python train.py --n_layer=16 --d_model=192 --n_head=6 --d_mlp=384 --positions="rope" --rope_base=10000.0 --attn_scale=0.125 --init_std_o=0.00597 --lr=0.00175 --beta1=0.95 --warmup_steps=288 --schedule="wsd" --final_lr_fraction=0.05 --steps=4309 --dataset="wikipedia_en"
MLP neurons of a small language model. Each row is named by its layer, matrix (gate and up: input weights) and neuron, and shows model dimensions 96-191. Each number is 500 + 40 x the weight over its row's rms, rounded and kept within 0 to 999. Numbers have three digits each. A neuron's up and down rows have the sign that makes its largest values positive.
After each neuron's rows, "fires on" lists the tokens most often at its 100 highest values on Wikipedia text that the model never trained on.

L13.gate124:454485526530552428532507545514494487471457514468484537490499515538481549519475493670570513527505438519526534429535459520523473509479477425539492520474528427515453460504463455492495491530548539587454459515486500521419506506492466433537559554518558534458532480470556476554546591468533479471
L13.up124:458375492547422512470472434488468544443406533498510534530438529504481525489541517496545418480511446493440533470521547546467555456522505457493479434527546497469460604491526555560511514458526517483520441508440555512534539493559595514474453548487514454479542490473462476482464511534461587467
fires on: " ", "di", "ci", " de", "ri"

L7.gate302:490478528509465514508469416456604460450501493485499429471509515611428467482517496481519502484545538531588453482515494481557531495498460574504513470491503542514467545483578510489455552470531518564452543514503464433502545565492442463457533542521418506505445522505617492539498541552569463520
L7.up302:514461487488624443468429499493516477513499493527425554413475504496558445489442532557465495492450525490603548456481540488435488552480525585497521459518523514432482527475411550512498489486529420488508536557493465507495512524507556446495412532483470506515528491470459528573531507529518505543
fires on: " It", "e", "he", "Career"

L3.gate33:530516492457472512546500519462513556506548505506520452519448455499511456459539519536496474497476507466455454548517503577466449494488491513507452549554531485559566511505507487561532556508539515441538498497529449522521550535509464527586514467496510502473483431490447549433472456487547549602
L3.up33:458538488543568433494492576528459529515508476533510564502538427475531498414507516527584487510515466446463505493439518431557584480544470546502578565563499479570590508507444447488501558515521483468470509528543437463481489497479473501507456502496608551512463422543512491512527514469479503433
fires on: " Col", " Court", " Christ", " His", " Grand"

L6.gate189:517505517533546557503530474490465526439524479504542510491444625529528525509455515477512436513448485513487579506449521444469545477501538580484493529406521509492460443530453510436476453424498483492492450533458511539514574412485491565518426460497477523451485547535514543550540496532492488571
L6.up189:527525499508525489503484483537477456515537496532457479534468516502514510558555494603552461471495484504436544555424476455434492471478523459478458481544522533519435548446511495474635496502433533485484496497490512511513491512433519534449522524490445419454535524537423537492526514489459521480
fires on: "\n"

L6.gate226:555548523459492425543480540494463521517524459494506574513508447581519471541472591522525439532530494476569516476500498506494525448474443574498448524475507465497558450568511434522542532514621482505511467558531467549470562551474435495559522479558417545495479485548527558532497464569459476473
L6.up226:510549488515549477423525521522449422454504484553475484453455468521526572491480475500464603459485546530458497536502510450502483490521466515422521549447465459498495520494622459470511551516481519469489522479442548522532537476493544488419515523498464483550453487519534572534512483479481439463
fires on: "t", "st", ",", "an", "red", "ter"

L9.gate43:496377557455506565527532484456539555461493527549452483535449511526392511506447525424475520512451510536531498448448478478536484421448544490510517445563455464504504414452533460531516499452516565500446470509486485463491505506524445536484509467513554509597534515526499507480524546502551489530
L9.up43:507414543430489509502511501453494489496513547506517449503498445518432448505500463448548583464384513534499532482490451496539531481471583518551476428500400468511525449496495408533537489469472413536551558496499513444510493493573525520470482536538459468505500479496478472501432528516534482608
fires on: "M", "C", "N"

L6.gate142:470483473500486552422562467485480506461489534501450409474435527558507636501471509502499502496554499527478526461484523489479521464478595455470482523495530485480538493486495588472483474462510580453564522431466495410558448497481493552465460519553534521555557510481485539431494561484489410520
L6.up142:477508505535513625459658511472492515476450487465482485513451482468503552453439472465480525469488510493528469484417545454482474527483519497437512546469502459431557415481470525436491451475522521496523476465463487428508460522476464515467503454454517491569576551527507442436438480493547480539
fires on: "es", " h", " war", "as", "ot", "e"

L7.gate45:539443549478506514516501419558550473500508507449510412510507515543511520502543567533517469518589496489540530534495503409491380426504539538522408496435496492425472501496503521526453466437473552460476556484490495457527477434483535574500495433489433539521462498534490553501438550500472474539
L7.up45:505461542514495520512478511553516465418455434441465460488462557568536508546533539501517472508555506486506506539480469471516505539489520528512537466416523537367474449534490520473511493435440517459480514539480511449526537447542522560510485476442475510491493506522475575563508565496535531536
fires on: "\n"

L2.gate230:567447561562502445497533470502475485559428519452505478531491479484497498526474545459516524504485474517603497515607566555458499505540497518472427422475491455509476547432460512518469357461498538463489487467460501460498476435491539493503475582455507493456494458541458461489395503490512456503
L2.up230:512483537472509439493531512465533501504442519422456456477434499485491477474405525492435482489550478523565492514559510589502456440489533544467424428498543505478471524484555546505479533438498542484461505428499528515507484479481525568435467483524497503546485493578493540479394484475516494519
fires on: " H"

L10.gate272:466425555488458565509449525545579532468445519527475543561450538511474585548494516513471407387574511466521482467493522492531505530496536497439520537426534466491512461519487516442490503443557519504483529530475485559521487424480455492489478485546489527554524469536493547466536532453386440552
L10.up272:457475550540503492478480423544402494404532515529463506541425513508533476484560537510471452515497485473490543453547581560549484495467467482575464514545550453472502520514548474504511499475531471477499489537520478501451538505495454535508553486496483533481456514512454509418448490512573504476
fires on: "\n", ":", "self", "ph"

L6.gate95:521457451553478517500545455603486496476474468472527477542485560517501479580488497501467446458475471545498491467479516444512528461494514525459453479427562494480401467473466569495491480484464509510480503509478526436509496460527515546495474527482519532478425490485383502516514523502451511571
L6.up95:449497514572546442490502520517422504424474518452527467505445574506477509582522484500515447469463483626520439452477552467502554480548435489461485487491616483544477530518502517478448409493407531492481488525559508468526479510460505496514435507491462540490441529541440499511450522554469563483
fires on: "\n"

L3.gate293:493420509528465547486538451523499458535517481483465387562513423483469535545451513520495550532522574496487504497472474503528543462495559471460511456538426480450476521511447466430482521442529467518487543494518496457445516488484476551489451427506568473463477446506459566546469551529494503568
L3.up293:515432525451421487438516539498473495500557498471499462499527505464524495520483465497492494517511537482413507511404519473504467516486505439524498513497529480448484464484539515544473458509462450490505467534506536520500487564584437571495654524521423560519547515537527498452513532572518438590
fires on: " or", "T", "M", " all"

L4.gate320:486534517488455462508566511607490559523507475488554459629459586491534497541463554501554493414502467461448478543454478503525463559468555462507470517490513484476482459489489443508501497489465510524482513532468402559538544530532482512432527556480443533520478521363525508458469503497558507454
L4.up320:499457511563534483484506462389499481520513523490530557464408462519517494504537459447536453551540454502465556579487520473459531431541493490381488535524569534534521506508494573522551523482489464534450527513476459496468514459540506485507483455484537452529472508526493462577521495516475502487
fires on: " 27", "36", " official", " 20", "48", " 28"

L6.gate36:529506541529457547530522419510378552617508529442503495509490517493498432456486506536508495493527504482552536528534565448487564625474488528543495460510565489478495494541525546493463489446483521494436490492534518487463497483473509486553464461499509502500504398482523498469507551562510494536
L6.up36:522445486509457480527531485460455507481557492505522497460486564497514487503411461487460500467525517509504499554459471469482532512482458496545521473500530491526461513507601480533499445586503481473468536597527526525399501526491565492611517536515502578524492484593454503482531556518441494522
fires on: "After", " came", " took", "po", " is", " moved"

L10.gate115:383528443485456576483464547541432483488539510555519526511440543474508477439445492530531449505524505529472516491506545551472459503520507470516547503453525463477546517515463490557524562487530548472411429592462499500482574499511481539527516537541497543512497504524535520478550479486553469498
L10.up115:523448509494492468499474501508461535561512505514503562512480451430557591483451479530588457433491465509451467487464561484549450468537434499491499568457481509513535558552512474488547539478506507456472455461508498523527501501524530546507443473513523559488537458498535551502453480505532548645
fires on: "===", "==", "se", " =="

L10.gate105:565425530510519607513498522526562491456500556473437475570486518510484550446524537505498393528530486548466458474486472486581527465489549529478473481446506550500535543568455470479455511506554506446514519504569505426481502514490510505496464492506489517539538490547471534438463470504461430472
L10.up105:471521463510435493502544491537512570487517528537515545427428465440533548545471533487472427518452483430540570543486519495507454447498449478491454500516544544488508427429441484524538435539453500496529552524487540510520495537471502532459582535521539584455420479419494523436551439530522537458
fires on: " |", ":"

L2.gate221:461513532512439448431450454529471465509508527488514512514470551499508578535497613494537469408406501549511516433475491409474597476468553469491547436420484500451505435479458449481470493555525560505509536499453455517519527465480541477482435486489544561471509485497412540516466521516537483464
L2.up221:478475513412529537523494506518468483506537497503450507463451537496498520541477521558507434412469455533508542457465540396457528490540458455495409482453494515459472544543508470470520564537464517443529543537492502401534467478488518551489524508526578494482528532524480447479477575578465523521
fires on: "\n"

L6.gate378:524552474400534619483459484501497522486495513479482491587502448447540473488485478595564568593482517528534467463493478462532486489464582487512441481499496482517533526569479457470551559447544508431537549560509485482494567493520496474497422501512560492481507516457457524562503522464449422496
L6.up378:442483462486565484485495511495548562526465532552558529470529463405523515462514511517540488508494468472482524519479458536568476482533561577460543563437522448510569446534484448489504484497535510519588466520479510482474494462457507469467495474507498480554466492602567523484536422486488451513
fires on: "ol", " Col"

L7.gate192:499471452496471534476529503513529498490500546489497409517443519578480489512420482515527494520529532438515476540566507460475550508484572507493538526487555527469463521427470522520474508447486573485482490469467531405502429519458514510549455531552513532459472477436525563432473504479477481505
L7.up192:506509487500478545498549412410507547475487480454558446529504503468438454508437518454458463503441459465526459511464447519519441484482550412479559453525535524485531541538487507500468489499453517493427487496452553459460496528450485507568529514383559532491521498548571454476514529474575490486
fires on: "od", "o", "ot", " un", "e"

L6.gate348:481536507500499465471508512502534542501437509509514426562351519486441482451481467442530541530520515537513506549528605461504501435487445475517486490483533579502481508523541509522433491439484541439471565490444500471476517506539541480537480549507520494520539448498475497480517491468439486508
L6.up348:475484532522538476513491528464540486562546503427512558447525488522494548515520587473426507575502582510568550475513461437424558530483469567477516498542514510462491481469484545500532566494556375437476452542493467426564500517511502450507503513495478493524519453578475466483555553530456525520
fires on: ",", "e", "he", "ff"

L2.gate88:568542495534563402445507497449508516548468442447492545489439466447567485418503560521546449474518510408555466473580538526443500465436536500474467589466505502492509560546517463471502444537490548447529473522489472482505510444482512509542565551467524468452450420537504430487452514465509464546
L2.up88:550526521540563444479528440383511538548461497456488488491479474449566487430504534545564416447509457379605481501581510542454525489457554477471448572501497491521478587520494476515507446514532527442510466526490469491546540434494490495535548553437515465426470486496474471512521453482540432566
fires on: " H"

L6.gate84:451458452522530511476529512560478440560527471470492494639507517489490508460477553435450501474505541477468587484502598567532445502482534564465484501495474517505547469518517450467548539464437528548449528436479444489524550479490486537513499528543509497440524431626519498506547478478459504539
L6.up84:342530499567491475499519496527519507519487490467543498533431544578537515459509483551518545489517478537528558465494498576456474456529524503514451546440474542522517446506525473444605486540574505461448448468405526459496491475510454479451549532525410564447541470513472440482564546518500482559
fires on: "==", "\n", "===", " =="

L2.gate338:520518536412551560495484557490470471506485486483553526526554455482476564516502490545450547453520500540496504520481487548534497424512539483619491554500518557456571492598562502553481514468445539425478470469493465461453496554463532500566479506534511486510510497554490487516542490535579510536
L2.up338:455519453451495511484516535529494460504454496483499603479563501445490576562504428529418507483497473465497507540518520535491530439440521449587494510414501492485596469594543491515516464520462538457514524543465487457479426504517505501533473545526495465484400500507429470496601513495461457493
fires on: " Nor", " but", " so", " or", " even"

L3.gate96:533488493489467568461575471563513470476465497491515537538533460485485466436504470467468506503475577454517450516520543505486561419521585461545480503524535614503473497507544445433503529463525533481503540544501478468470524530543504509515557507525479488552543500471460504520505494513597497527
L3.up96:484487412398523434541477572482441492437489498506475575432637489426486502480502450496461511564458489570533493504485521520532514493518508492533521489499509509525517506494545451548483558526489461484521432471521517491534453495575467540452561536545473546552475443497466524501512434518543550533
fires on: " but", " However", "W", " even"

L6.gate238:478485533534410487542510522556480527545568516537526471455475482508535480467493439559518470425427490453559515545564463494502515522535414466525540483528457479455505510452543500498489524526482515497510462515516504450499532560461450467583489505504470547533599454514445478463470523555462564548
L6.up238:475538551393505504474495494493528472524517533508589517475534452506531524492473489588539518508567488469552562486499416497572572487449489444467501489471547466421484494572562456508493459573508483434501484507534504546397529480478438476522525445483496489543486509498422470593496548510523547601
fires on: " her", "After", "e", " moved", " Her", " life"

L2.gate100:549518452547556511492455526497477439456496473443467493558480527513482559522497511473523509485489474524494512472459517457440565461453479490458557501443422489482504504549502516395476457524494521439558510528410433433579498480483477581485508480474588533470520525511448533475467538472473545483
L2.up100:446449503471461478524455532515458504499507508456473471511516494470457529492526548475557486482419466550541496443448450523414513538579449458503478421492532488407501512494526453460485518493518583448525546461505532500533470506472521486465448507467507544463479427486434464425498580567557455552
fires on: ":", ")", "\n"

L4.gate246:406465542489468540534501575530516469527534513513531511583496464522487491470443448512550607491516517465442532527460493488511524457473553529503531543489434471474564545482505420506547519462519533525460529437482507483509514503516514441423521465533471508460501539412533535507582450542576534474
L4.up246:462543498557545503470534491506557521444493512476536491559545456567555605490433480477611526490494547452511456508454481529468507522521516506508508560494479497547533531503563473483570399458514516448484495533444462516518526464459445417490436485524487545478519473471586505581536484522577559524
fires on: "===", "==", " =="